From a checkpoint of a small transformer trained on Wikipedia.
Size: width 160, 8.16M parameters.
Architecture: RMSNorm before each block, rotary positions, no biases in attention or MLP, untied embeddings, normalized queries and keys.
Training: a variant of Muon for these matrices, 224M tokens, 6827 steps.
MLP neurons of a small language model. Each row is named by its layer, matrix (down: output weights) and neuron, and shows model dimensions 64-127. Each number is 128 + 32 x the weight over its row's rms, rounded and kept within 0 to 255. A neuron's up and down rows have the sign that makes its largest values positive.
After each neuron's rows, "fires before" lists the tokens most often just after its 100 highest values on Wikipedia text that the model never trained on.

L8.down296 [158 173  98 123 127 136  83 127 111 131 120 129 144 176 176 126  95  99 134 154 156 109 133 162 119 146 122 153 157 101 139  78 128 144 148 149 106 160 129 122 149 118 142 155 126 135 127 178 170 147  58 113 147  79 133 103 132 105 154 147  77 142 149 127]
fires before: "\n", "|", "-", " was", " is"

L7.down73 [162 122 127 112 103  85 154 164 121 137 173 161  82 157 159 105 101 161  59 158 160  76 124 105 158 103 114 165 117 107 123 134  93 164  72 125  88 152  83  72 128  45 147 133  82  61 128 131 111 146 125 115 167 166 137  80 148 100 169  89 149 168 150 110]
fires before: "|", "-", "\n", " "

L8.down403 [114 111  54 124 109 109 135 121 134 127 105 103 134 114 176 143 151 111 128 165 199  92 157 115 125 156 127 126 147 176  93  96 107 175 141 163  74  55  96 123 145 114 164 125  99 100 167  56 152 137 162 144 103 162  91 158 140 118 111 207 130 108 141 113]
fires before: "6", "0", "1", "5"

L8.down306 [175 106  85  98 129 142 131 102 116 146 162 104  55 104 140 146 150 174 126 123  99 163 115  91 107 122  89  70  66  85 139 135 115 202 120  85  70 119 166 131 133 106 148 122 151 140 107  97  98 101 188 108 185 122 143  87 151 118 185 138 116 147 101 172]
fires before: ":", "ed", " of", "\n", " ("

L8.down514 [135 101 163 153 124 114 116 168 127  94 186 104 138 145 170 140 121 165 152 198 115 193 170 153 121 105  77 123 128 143 148 169  97 105 128 151 123 100 114 129 116 146 163 128 178 100  97 158  42 152 131 132 108  57 140 108 125 128 103 170 149  92 110 159]
fires before: "3", "2", "4", " ", "5", "0"

L3.down575 [ 93 142 145 120 139 194 132 100 133 163 120 112 178 165 123  61  97 147 171  96 111 103 103 119 101 142 187 140  73  77 131 119 113  67 162 180 107 131 155 146 150 124 165  63  67 188 129 109 147 146 119 135  68  94 120 107 140 116 117 179 118 117 115  85]
fires before: "\n", "-"

L3.down808 [157 135 120  73 103 181 138 146 149 175 150 110 127 101 136 157  99 124 143 130 147 132 126 140 147 139  89 109 153 150  94 124 118 208 156 173  70 158  90 198 120 128  93 175 184 107 136 100 113 138 106 106 162 173 101  88 135 137 127  99 103 139  95 147]
fires before: "==", "The", "In", "===", "S"

L8.down736 [145  77 131 137 175 117 137 127 178  92 156 118 125 125  97 142 170 148 120  88 127  57 171 107 147 130 136 148 152 130 108 134 127 195 159 233 139  77  94 154  58 157 152 118  80 111 155 173 136  45  71  81 143 127 162  89 191 150 134 113 123  96 147 113]
fires before: "\n", " is", " was"

L2.down513 [145 181  69 130 111  96 205  93 116 168 121 141  91 152 121 154 139 146 138 134 139 133  55 114 134 103  84 160 146  92 168 157 125 194 141 138  69 109  66 107 196 122  85  97 152 140 104 210 104 127 115  56 100 135 154 173 139 107  94 125 169 152 126 142]
fires before: " the", "Star", " "

L5.down300 [184 106 156 142 161 172 123  85 172 165 109 102 123 132 123  81 138 137 200 192 127 167  85 114 100 109  91 179 107 162 159 120 116 105 142  96 185 132 103  82 126  89 153 112 142 134  87 102 135 141  89 134 134  90 180 122 161 107  60 154 107  92 129 121]
fires before: "2", "1", "3", "ed", "din"

L7.down597 [125 119 146 132 109 108  71 141 105 172 147 131 172 142 125 106 182 107 111  96  74 176 136 129  87 123  87 147 134 129  67  98 152 107  75 162 201  94  89 142 109 154 109 186 145 192 117 124 118 135 124 173 190 145 148 140 117 170 138 188 152 131  83 119]
fires before: "\n", ")", " is"

L5.down484 [136  73 114 130 105 126 163 125 115 141 135 140 109 100 100 165  89 142 115  91 140 136 106 185 125 126 176 145  98 178 156 148  86 125 114  92  65 127  76 138  99 126 125 100 103 164 178 150  92 147 188  84  93 116  66 157 157 111 115 156 108 184 123 115]
fires before: " States", "0", " ", " Le"

L8.down222 [ 95 157 137 101 109 131 101 121 136 130  72  86 153 160 124 149 139  87 175 164 192 150 130 142 144 183 184 133 148 151 133 226 139 138  78 155 115 171 123 111  67 100 134 160 170 100 113  69 141 112  91  83 132  68 151 140 125 117  94  43 131 128 122 117]
fires before: "9", "0"

L7.down502 [116 123  77 115 153 158 148 117  69  94 164 158 136 113 142 108 108  97  90 159 169 182 168 131 161 134 126 176 148 115 102 131 124 154  97 120 162  39 157 119 160 183 122 124 128 105 177 159 166 130 128 128 122 144  57  97 114 117 164 184  36 145 150  53]
fires before: "0", "2", "1", "6", "5", " size"

L5.down383 [ 94 109 192 100  77  87  34 141 122 138 114 135 157 159 131 103 150 117 180 145 109 191 127 121 117 134 151 155  53  88  99  58 166 115 134 139 108  95 143  74 146 148 132 130 117 155  95 139 149 140  70 104 123 110 111 106 119 105 132 159 128  82 110 116]
fires before: "\n", "-", " UTC", " ", " (", ":"

L8.down448 [157 151  99  95 131 155 122 157 120 122 175 145 164  92  94  89  78 126 119 127 197 170 100 130 137 125 138 156 171 183  90 178 157  81 140 114  78 147 151  75 183 164 101 102 173  72 139 130 118 186 157 136 131  90 162 108 136 174 181 161 118 134 124 160]
fires before: " ", "\n", " —", " The"

L7.down787 [116 168 176 125 170  99 199 102 102 123 144 106 126 139  62 132 144 163 203 109 105 135 135 109  90 127 116 192 197 118 114 105 109 106 117 116 142 108 105 158 109 101 156 171 148  73 160  85 138 107 140 118 118 100 132 184 160  85 158 108 144 149 185  69]
fires before: "s"

L7.down189 [152  89  37 102  86 109 120 113 140 110 129 125  93 154 122 152  73 117 152 158 116  83 110  97 145 129 137 112 162 137 118 107 118 134 162 132 105 120 122 111 159 127 126 144 184 163  77  81 108 136 169  98  97  75  98 158 147  94 123 135  78 185 131 118]
fires before: "9", "8", "0", "7", "1", "4"

L5.down687 [105 126 132 105  63 133 110 101 106 152 107 135 126 144 143 122  66 152 103 154  62 116  96 113  89 123 139 116 146 132 166  98 100 140 141  88  95  74 155 188  72 120 153  93 148 126 108 123 117 119 121 114  97  92 140 120 112 151 108  74 103 195  89 137]
fires before: "==", "In", "He", "===", "The"

L7.down225 [191 138 118 139 159  97 116 178  86 183 104 124  98  70 108  65 132 157 124 152 155 135  92  95  83 108 114 136  94 106 108 120  80 116 155 149 163  85 185 145 206  92  92  97 144 123  83 168 147 102 145  90  70 109 118 142 124  90 100  98 104  91 152 135]
fires before: " the", " a", " to", " in", " with", " that"

L5.down595 [161 109 127 145 133 129 104 130 122 201 146  72 150 181 179 148 125  97 124 104 135  76 100 141 112 166 106 154  71 120 142 103 151 107 142 146 110  97 127 105  99 148  59 138 106 164 143 137 191 123 158  97 162  99 161 159 159 116 122 132 125 122  17 199]
fires before: "\n"

L8.down96 [129 135 122  89  73 185  95 148 101 160  90 124 107 140 139 151 145 111 119 172 124 154 111 158  64 224 131 150  86 168 113 110 178 103 129 121 120 110 128 143  91 131 149 182 191 105 169 156 137 111 119 130 124 116 131 168 124 151  79 109 144 171 131  44]
fires before: "0", "1", "9", "-", "2", "8"

L8.down466 [123 118  95  82  88  89 121 176 167 144 139 135  84 225 146 100 147 180 124 106 109 141 157 124 136 108 166 103 176 139 169 127 122  75  74 137 182  62 110 133 118  89 132 141 134 121 112 115 125 144 103 149 123 120 127 105  93  93 136 137 150 149 139 133]
fires before: "0", ",", "5", "1", "–"

L5.down577 [103 100 136 152  89 145 131 142 196 134 119 149 143 124  89 177  75 128 147 125 145 157 167 177 133 170  80  84 109 153  83 158 164 121  48 147 125  96 148 128 176 145  80 110 146 129 112 144 143  99 120 115 106 117 138 130 104 153  90 122 144 171  93  89]
fires before: " ", " the"

L7.down622 [145 102 105 168  78 171 147 132 160 105 186 143  97 154 146 134 170 141 110 213 110 129  52  79 119 135 132 190 112 153 129 121  93 167 153 184 114 138 204 134 160 104 106 130 158 120 153  52 125 153 128 150 159  82 152 209 138 108 122 128 110 111 172  83]
fires before: "7", "8", "4", "0", "3", "9"

L8.down336 [132 136 181 141  84 101 168 167 122 124 118 129 100 185 117 101  94  90 150 148 132 164 120 167 138 147 129 120  79 145 158 152  71  90  66 119 109  99  97 107 140 143 167 105  70 155 164 138 120 146 125 125 162 127 114 124  85 157 131 123 128 186 151 166]
fires before: " |", " Em"

L5.down475 [129 154  99 150 144 148 189  72 105 128 125 137 119 132 127 122 120 182  66 121  61  93 151 145 160 110  98  99 115 156 176 165  87 127 145 166  95 140 131 127  51  63  51 150 121 113  58 140  97 132  95 130 132  87  99 146 143 111  92 190  76  88 144 144]
fires before: "0", "."

L8.down582 [124 123  70 115  86 106 134 169 143 107 125 177 179 112  88 129 175 100  82 123 156 107  76 116 157 169 149 177 127 125 145 112 144  55 190 117 124 107 162 123 120 177 141 132  98  81 104 120 101 139  41 143 102 111 115 174 159 135 123 163 163 135 134  90]
fires before: "0", "4", "8", "3", ",", "5"

L5.down483 [121 158  75 114 115  89 116 169  93  87 140 146 127 146 130 150 139 150 144  60 142 177 170 139 191 148 115 115 156  55 150 138 174 143 133 132 159 100 114 140 113 114 122 141 160 154 154 201 139 147 107 186 154 167 103 136  95 138 147 168 157 115 111 128]
fires before: "0", "1", "2"

L8.down298 [113 128  96 138  94  69 153 106 131 123 170 114 114 118 135  88  74 117 109 145 106 129 122 109 118  71 148 149 165  85 147 121 127 124 113 137  85  93 122 146  92 163 119 121 120 100 160  99 216 180 162 133 157 154 105 152 139 131 115 107  69 111 140 110]
fires before: "|", "'", " |", "\n"

L8.down629 [ 92 145 191 108 134 122 122 132 182  96 173  91 131 143 100 151 157 138 136 108 137  45 184 113 104 146 148 167 142 100  66 149  67  94 146 145  79 126 130 154  33 179 153 168 170 121 160 134  61 167 174  90 137 122 102 155 129  61 118 156 128  78 132 130]
fires before: "s", "0", " ", "t", "%"

L5.down625 [ 88 124  89 188  73 144 142 140 150 179  43 177 134 135 120 142 139 136  93  89 161 133 113 127  89 116 155 158  93 139 156 153 126 127  70 171  87 151 114 106 157 118 148 114 100 110 148  88 157 215 173 162  98  94 118 116 121 125 185 129 158 124 125 131]
fires before: "0"

L3.down58 [ 94 177  88  83 164  81 222  94 117 238 146 104 113  97 115 193 109 143 166 150 115 191 137  89 153  71 122 125 169 123 108 149  91 111 169 173  76  80 131 156 113 136 132 119 131 121  81  86 118  98  94 194 134 173 113 140 120  69 117 133  84 123 172 153]
fires before: "===", "==", "=", "|"

L3.down395 [118 147 165 141 112 113 190 107 102 181 105 174 147 175 173  77 158 222 128 134 184 199 104  86 150 145 125 117 136 159  22 143  96 200 119 148 173 116  84 112 152 180 113 133 125 181 164 123 135 149  96 143 130  96 109 147 119 162 125 145 123 112 111 133]
fires before: "\n", "mi"

L2.down103 [121  85 112 148 145 149 132 114 155 113  72 115 109 184  99 152 135 137 111 123 104 165  82 188  93 159 136 131 164 171 116 123 134 129  64 167 132 136 144 103 148 127 134 144 168 155  33 109 170 133 125 125  93  91 100 191 123 183  91 179 141  91 139 112]
fires before: "1", "0", "2", "3", "4"

L7.down38 [148 162 130 137 159 164 101 103 129  93 161 106 121 146 183  94 111 123 106 109 131 114  79 147 148 134 123 158 139 107 153  94  67  89 145  78 106 116  67 141 113  76 134 116 125 117 104  90 148 125 123 109 129 169 133 116 178 141  82 106  92 119 174 104]
fires before: "0", "9", "3", "4", "1", "5"

L5.down480 [ 78 114 154 139 120 182 134  87  97 126 119 123 138 125 131 140 133 154  93 130 148  70 209  98 128 144  80 144 119 145 118 117 124  94 113 156 106 123 192 110 109 118  92 216 134 142 113 120 110 120 120 137 175 132 197  78  92 122 155 184 128 129 116  96]
fires before: "0", "9"

L8.down786 [135 119 138  90 131 141 171 123 111 193  69 149 179 175 126 100 130 128 132 107 171 225 168 149 102 122 132  79  68  96  83 104 190 126  76 156 123 148 172 129 118 111 133 118 152 194 181 166 116 163 211 141 156 119  98 124 160  82 103 162 145 102  83  93]
fires before: "0", ":", " Diego", "th"

L5.down697 [127 113 116  93  97  44 135 157 116 119 136 177 119  85 113 148  95  89 137 173  85  68 209 112 109 125  83 154  91 154 106 146 127 109 177  94  79 109 103 161 136  94 187 138 109 158 118 125 153 131 171 166 169 168 122 104  89 124 164 137 109 130 139 129]
fires before: "\n", " ", " the"

L8.down120 [110 100  88  97  61  85 105 181 145 124  65  77 132 111  79 104 151 128 134 141 135 101 104  91 135 174 133 120 179 136 175 111 125  74 137 147  66 153 152 145 125  76 149 112  90  89 105  81 160 126 131 132  48 135 130 110 135 114 144 152 125 105 139  73]
fires before: "-", "s", "9", "0", "\n"

L7.down299 [138 125 102 162 108 150 114 164 114  64 112 168 169 130 152 157  86 146 116 185 106 116 217 123 105 133 182 152  86  97 134 150 178 129  96 154 149  67 108  86 100 134 136 153 124 121 161 149  51 118 177 132 111 142 142 101 129 169 153 140 169  94 112 121]
fires before: "2", "1", "0"

L7.down791 [109 116  81 125 177 158 124 162  83  94 136 139 169 114 147 133 144 169 132 169 126 145 106  87 111 157  97 151 144 129 123  90  92 126  62 178 168  73 150 132 119 179  97  83 122 137  91 157 128 166  92 152 136 114  75 152 182 199 113 155 138 178  41  47]
fires before: "5", "0", "8", "9", "6", "7"

L3.down637 [100 159 128  86 141 124 108 117  95  96 103 190 131 131 154 120 126 116 100  91 131 137 164  93 111  95 127 111  76 127 161 155 125 128  96 103 142 133 119 143  94 121 149 104 165 148  25 166 171 181 153 162 131 138  94  98  87 128 174 104 104 159  94 166]
fires before: "-", "===", "|", "\n", "The", "In"

L8.down177 [ 85 148 141 133 121 116 184 157 125 166 149  85  99 150 135 148 118 119  98 143  86  90 136 188 117 115 154 131 122 132 169  93  90 101  82 177 182 133  56 145 130 117 161 129 151 130 102 137 147 126  96 115  90 118 175  90 124 171 186 105 159  90 128 156]
fires before: ",", "-", "7", " after", "9"

L8.down136 [ 78 145 129 137 139 184 134 153  95 164 127 168 160  94 146 130 140 131  98 179 138 144 192 191 178 116 115 147 169 116 149  88 136  72 135 121 140 136 139 146 130 169 108 156 103 180 106  55 137 173 178 141  87 212 139 138  94 111  93 130 170 106 113  64]
fires before: "0", "1", "2", "3", "5", "7"

L8.down764 [ 98 123 133 196 132 133 161 191 132 107 121 200 158  97 170 141 107 117 122 163 166 104 129 168 117 115 117 166 121  84  86 143  59 114 146 123  78 106 150 142 108 213 177 160 141 146 115 189  95 118 159 132 122 123  95 113  85 171 149 159  78 172 146 163]
fires before: "–", " |", " ", "1", "2"

L8.down86 [154 158 133  99 103 120 167 158 122 124 117 171 117 123  84 137 123 102 139 127  96 129  91  68 118 122 127 117 102 141 138 139 119 126 144  57  64 139 113 119 147 153 101 112 179 117 115 189 120 135 126 149 156 148  95  80 143 130 142  97 130 119 165  91]
fires before: ",", " ", " the", " he"

L7.down120 [135 106 146  88 147 191 120 117  90 131  88 146 163 161 132 119 116 125 138 106 114 106 144 139 150 161 137 159 157 127 135 213 102 119 138 118  64  48 101  88  98 123  84 155  60 143 134  93 144 114 155 121 112  84 122 104 147  54 110  95  98 159  91 163]
fires before: "-", "\n"

L3.down76 [144 150  92  94  89 165  80 138 169 141 165 148 131 119 116 161 125 145  99 136 167  97 111 125 104 115 172  91 102 153 143 126 160 184 142 159 148 149 131 112 110 219 149 108 154 104 137 199 103 101 145 104  83  67 114 107 135 141  98 108 115 164 129 179]
fires before: "\n", "ologist", ":", "."

L8.down739 [129 112 143 115  67 146 255  90 138 119 169 113 168  94  62 189  97 128 106 162 172 168 150  88 153 112 126 202 141 148  87 152 119 158  75 162 104 159 141 141 109  61 106 105 123 101 176 109 138  98 135  94 123 166 132 102 154 139 127 114 120 130  92 120]
fires before: "4", "5", "3", "6", "7", "9"

L7.down745 [123 144 110 152 139 143 141 124 148  97 128 114 113 125  95 141 172 118  87 126 120 150 127 122 167  96 107 115 120 126 150  84  94 141 107  64 106 119 104 190  96 130 152  65 143 148 136 116 118 183 123 116  60 149 172 150 108  88 137 145 160 111 118 122]
fires before: " |", "2", "3", "4", "1", "'"

L8.down334 [135 152 120 111 136 107 104 162 135 112  97 158 158 154  92  84 162 126  85  36  89 123 116  61 119 145  98 152  98 186 150  83 186 129 143 138 165 132 153 135 118  93 120  65 145 179 154 159  59 132 136 143  72 154 161 169  97 115  80 122 111 140  55 180]
fires before: " |", "'", "0", "4", "–", " ft"

L8.down191 [106  99 124  89 102 171  87 120 195 108 132 127 135 169 133 159 111 138 114 108 132 204 136 118 129 122 136 132 142 202  92  64 114 140 152 176 124 137 118 109  96 164 171 170 139 203 144 135 114 167 157 160  97 119 103 185  93  84 145 102 139 146 167 116]
fires before: " |", "–", "2", "1", "th", "9"

L5.down346 [134 105  91 128 139 114  47 123 115 111 144 167 148 133 152  32 157 123 123 135 177 105 114 107 115 132 157 129  91  75  67  53 114 116 129 166 122 129 128  68 159 102  97 128  72 113  74 144 136  85 133  40 113 126 150  88 130 180 138  60 122  77 155 133]
fires before: " ", "\n"

L5.down404 [100  81 117 163 167 158 111  90  53 176 155 104  92 140  83 151  83 139 135 101  72  98 134 144 151 133 152 153 151 113 139 137 148 154 142 144 162 150 172 110 113 122 158 125  94 140  94 148 101 166 134  85 103 122 117 178 106 116 182 146 137 203 141  87]
fires before: " ", " in", " on", " to"

L8.down612 [ 79 108 128  71  90 126 116 102 137  88  86 148  88 132 108 178 125 145  89 176 135 134 167 129 120 101 132 141 137 184 139 125 140 120 112 135  58 144 116 119 140 141 141 152  95 116 137 162 166 142 140 166 148 194 167 119  77  73 181 190 122 120 128 100]
fires before: " |", " the", ")", " ", "%"

L7.down89 [135 100 146 140 111 110 125 114 106 140 116 143 134 119 144 168  70 137 114 133 192 170 109 170 152 120 142 133 150 116 113 133 157 108 103 165 159 108 141 100  97  12  73 194 147 134 221 112 175 118 130 121 134 103 146  83 103 103 101  82 128 151  95 101]
fires before: "0", "9"

L7.down776 [102 118 150 173 141  88 113 189 125 155 204 132 137 132  51 140  85 129 133 101 214 118 123 148  94 145 128 144 128 159 143 110  94 117  99 130 123 160 125 108 122 165  99 150 142 161 153 158 118  99 105  79 193 146 126 137 183 211 118 113 123 178 131  78]
fires before: " a", " an", " the", " ", "\n"

L7.down724 [121 127 161 171 125 162 148  98 112 143  87 121  91 188 186  83 165 102  86 144 146 146 143 198 135 145 131 189 141 143 115 110 152 196 175 101  99 167  96  99 111 142 123 130 100  94 153  70 143  99 130  97 110 113 155 152 161 128  69 156 114 160 145 209]
fires before: "-", "\n"

L8.down813 [104 117  97 110 211 108 159 117  83 120 128  90 166 159 187  89 125 107 159 146 144 108  89 122  73 142 177 153 120 165 147 145 146  83 115 182 145 155 136 134 180 141 186 136  83  96 130  54 170 127 123 102 111  80 127 179 117 113 113 180 124 155 119 148]
fires before: "2", "0", "9", "8", "7", "tur"

L7.down352 [125 114 134 109  55  70 175 103  85 111 125 106 195 117  97 124 135 120  76 125 188 186 185 177 153 218 134 126 124 125 175 134 220 165  91  98 120 120 150 155 122 142 131 227 161 113 102  79 135 198  99 108 124  59 136 120 141 105  72 148 124 157 130 172]
fires before: " ", "0", "1", "4", "3", "2"

L8.down382 [118 177 118 114 145 126 146 104  88 222 145 109 124 173 134 120 156 146 116 139 187 129  91 142 132 143 110 140 121 163 136 111 159 134 112 119 127  98  93  85 170 158 139 146 126 126  98 172 132 134 111  69 135 145 118 120 133  97 102 185  93 129 169 161]
fires before: "\n", "-", "'", "uc", "3", "The"

L5.down487 [ 99 155 109 141 171 107  76 128 124 125 135 119 171 139 102 168 137 179 154 116 119 177 100 141 104  72  89 187 141 155 101  93  85  83 193 151 145 126 123 158 121 116 156 104 130  77 143 103 108 120 149  94  98 186 108 125 144 172 187 140 118  86 119 122]
fires before: "0", "6", "5", "2", "1", "9"

L8.down457 [ 99 157  97 124  95 102 148 105 112  61 147  95 104 106 166 181 159 146 131 148  81 113  61 191  89 164 143 127 153 102 143 173  56 122 121 148  88 119 152  96 119  90  78 133 138 100 125 145 140 128  75 125  84  91 117 159 157 186 132 137 143 171 134  86]
fires before: ",", ")", " ", "–", " \"", ";"

L5.down453 [118 117 110 171 120 138 163 153 117 138 108 112  98 158  66 190  88 119 124  87 136 119  23 160 118 123 114 115 143 135 129  99 104 125 113 146  93  98 164 129 162 100 179  86 104  97 148 186  92 179 117 102 145  76 139 128 171 165 203 179 156 151  88 110]
fires before: " ", " May", " November"

L8.down789 [113 126  83 106 129 119 163 184 131 153 111  99 118 128  99 178 125 135 155 177 109 170  93 144 172 106 109 140 155 157  82 149 144 105 165  96 140 153 149 148 105 132  80 125 117  93 143 145  68 130 130 161 100 121 152 171 139 144 125 168  82 154 195 136]
fires before: "1", "6", "3", "2", "4", "7"

L7.down143 [106 164 101 162  98 163  40 143 137 133 181 165 136 103 149 115 181 166 124 176  87  68 143 176 122 105 114 130 113 108 114 158 132 164  95 185  90  77 169  90  82 139 180  99 100 175 132 141  82 171 128  90 113  64 181 182 101 116 140 157 155 125 156 132]
fires before: "0", "9"

L8.down213 [113 171  92 120 154 134 181 120 117  67 107 128 176 194 103 181 131 118 122 155 136 144 179 174  42 129 112 149 160 105 131 149 119 109 153 144 148 152 164 125 121 126 165 151 124  97 147 103  93  70 128 120  79  99 154 143  92 110  94 166 112 116  60 135]
fires before: "6", "4", "7", "2", "1", "8"

L8.down459 [135 149 107  94 143 153 107 139 152 215 117 147  90 138  94 149 123  89 115 155 147 125 124 133 113 136 115 113 104 217 147  95 166 130  59 166  87 190 162 176 130 130 133  72 135 110 141 116 129  99  90 104 136 160 157  99  92  81 149 150  91 160 153 115]
fires before: "'", "3", "2", "6", "5", "9"

L8.down691 [143 181  68 106 121 146 110 132 139 183 166 153 144 121 137 160  94 121 160  88 105  82 118 116  62 152 110 111  96 112 116 138 166 151  94 193 134 114 124 102 134 141 111 144 143  70 140 132 133 155  89 142 141 125 163 102 114 184 121 129  83 187 101  42]
fires before: "9", "8", "\n"

L8.down551 [174 101 136  71 114 126 171 144 118 135 137 123 119 127 177 146  86 112 136 167 141 155  99 159 121 159 159 119  66 108 135  95 122  92  91 148  65 125 107 128  97 186 191  77 169  75 124 121 122 116 136 171 140 161 171 139 108 134 111 183 105 119  98 103]
fires before: "2", "1", "3", "8", "6"

L8.down27 [115 119 158 119 132 162  88 100 127 165 109  90  74 117 162 159 130 112 145 136 118 121  92 158  84  97 140  72 139 147  90  68  92 144 140 142  83  81 122 191 173 105 102 107  91 193 120 121 123 140 216  84 124  91 187 168 169 116 124 140 170 156 150 147]
fires before: "|", "\n"

L8.down818 [148 194 199 132  95 100 145 106 114 104 129 160 144 158  97 151 116 144 105 108  96 140 168  87 133 205 115 193  97 160 152 150 183 153 133 163 134  62 137 102 145 150 127 159  93 160 206 161 127 127 106 150 131 164  98 118 160 138 168 135 105  85  67 135]
fires before: "0"

L8.down75 [143 121 117 134 133 160  99 137 100  87 136  88 123 166  98 149 127 128  68 160 109 121  76 143 130 153 165 150 120 153 169 135 172 125 128 153  72 152 186 190 132 135 130  52 152 121 145 125 184  73 128 111 124 164 181 131 226 120 114 158 127 136 123  79]
fires before: "9", ".", "'", " was"

L8.down313 [181 132 168 177 150 163  59 118 103 153 112 107  79 101  85 137 155 149 139 155 115 178 181 145 166 161 180 118  95 124 159 151 134 121 173 210  78 104 112 144  53 142  88 103 103 168 193 170  90 115 123 105 136 165 166 158 162 154 149 151 166 130  77 122]
fires before: "|", "\n"

L7.down46 [108 180  73 112 128 152 129 118 153 111  93 200 100 114 146 105  95 109 140 101 104 124  95 122 119 149 165  94 138  88 205  92 151 124 171 140 233  79 117  98 144 123  77  73  73 132  97 126  94 103 150 184 124 105 138 139 126 135 158  98 165 162 134 109]
fires before: "0", "1", "2"

L3.down734 [170 102 114 103 133  66  86 166 156  85 116 136 183 161 169 140 154 106 130 124 100 228  86 158 160 148 121  95 131 109  83 132 195 185 156 141  86 115  66 172 119  64 124 171 229 172 120  93 164 147  94 108 191 163 116 129 139 101 123  97 132  61 156 180]
fires before: " |", "\n", " "

L8.down618 [134 157  86 117 182  75 123 134 161 127 126 193 145 154 114  49 130 191  75 137  84 115 150 100 156 129 113 159 187 122 133 117  89 158 197  91 150 181 125 130 114 144 126 107  91  81  95  91 102  96 137 109  97 111 120 150 149 125 118 130 120 188 126 126]
fires before: "9", "1", "2"

L8.down757 [139 188 132 113 155 129 158 143 129  80 218  89 132 139  89 100 143 106  87 173  90  75 131 102 127 116 156 133 154 100 128 127 129 182  98 118 151 128  89  85  80 152  58 117 121  37 168 169 144 157 144 150 124 126 152 116 130 143 154 139 132  85 144 122]
fires before: "|", "-", "\n", " ", "9"

L8.down655 [102  78 112 162 205 190  98 114 115 124  92 121 109 112 115 141 151 169  87 120 105 168 110 179 158 115  86  88 126 143 163 140 140 147  94  98 121  71 133 126 103 101 163 123 121 138 159 157 121 139 113 107 143 136 154 160 102 116 169 124  99 124 172 115]
fires before: " |", ":", "0", "9"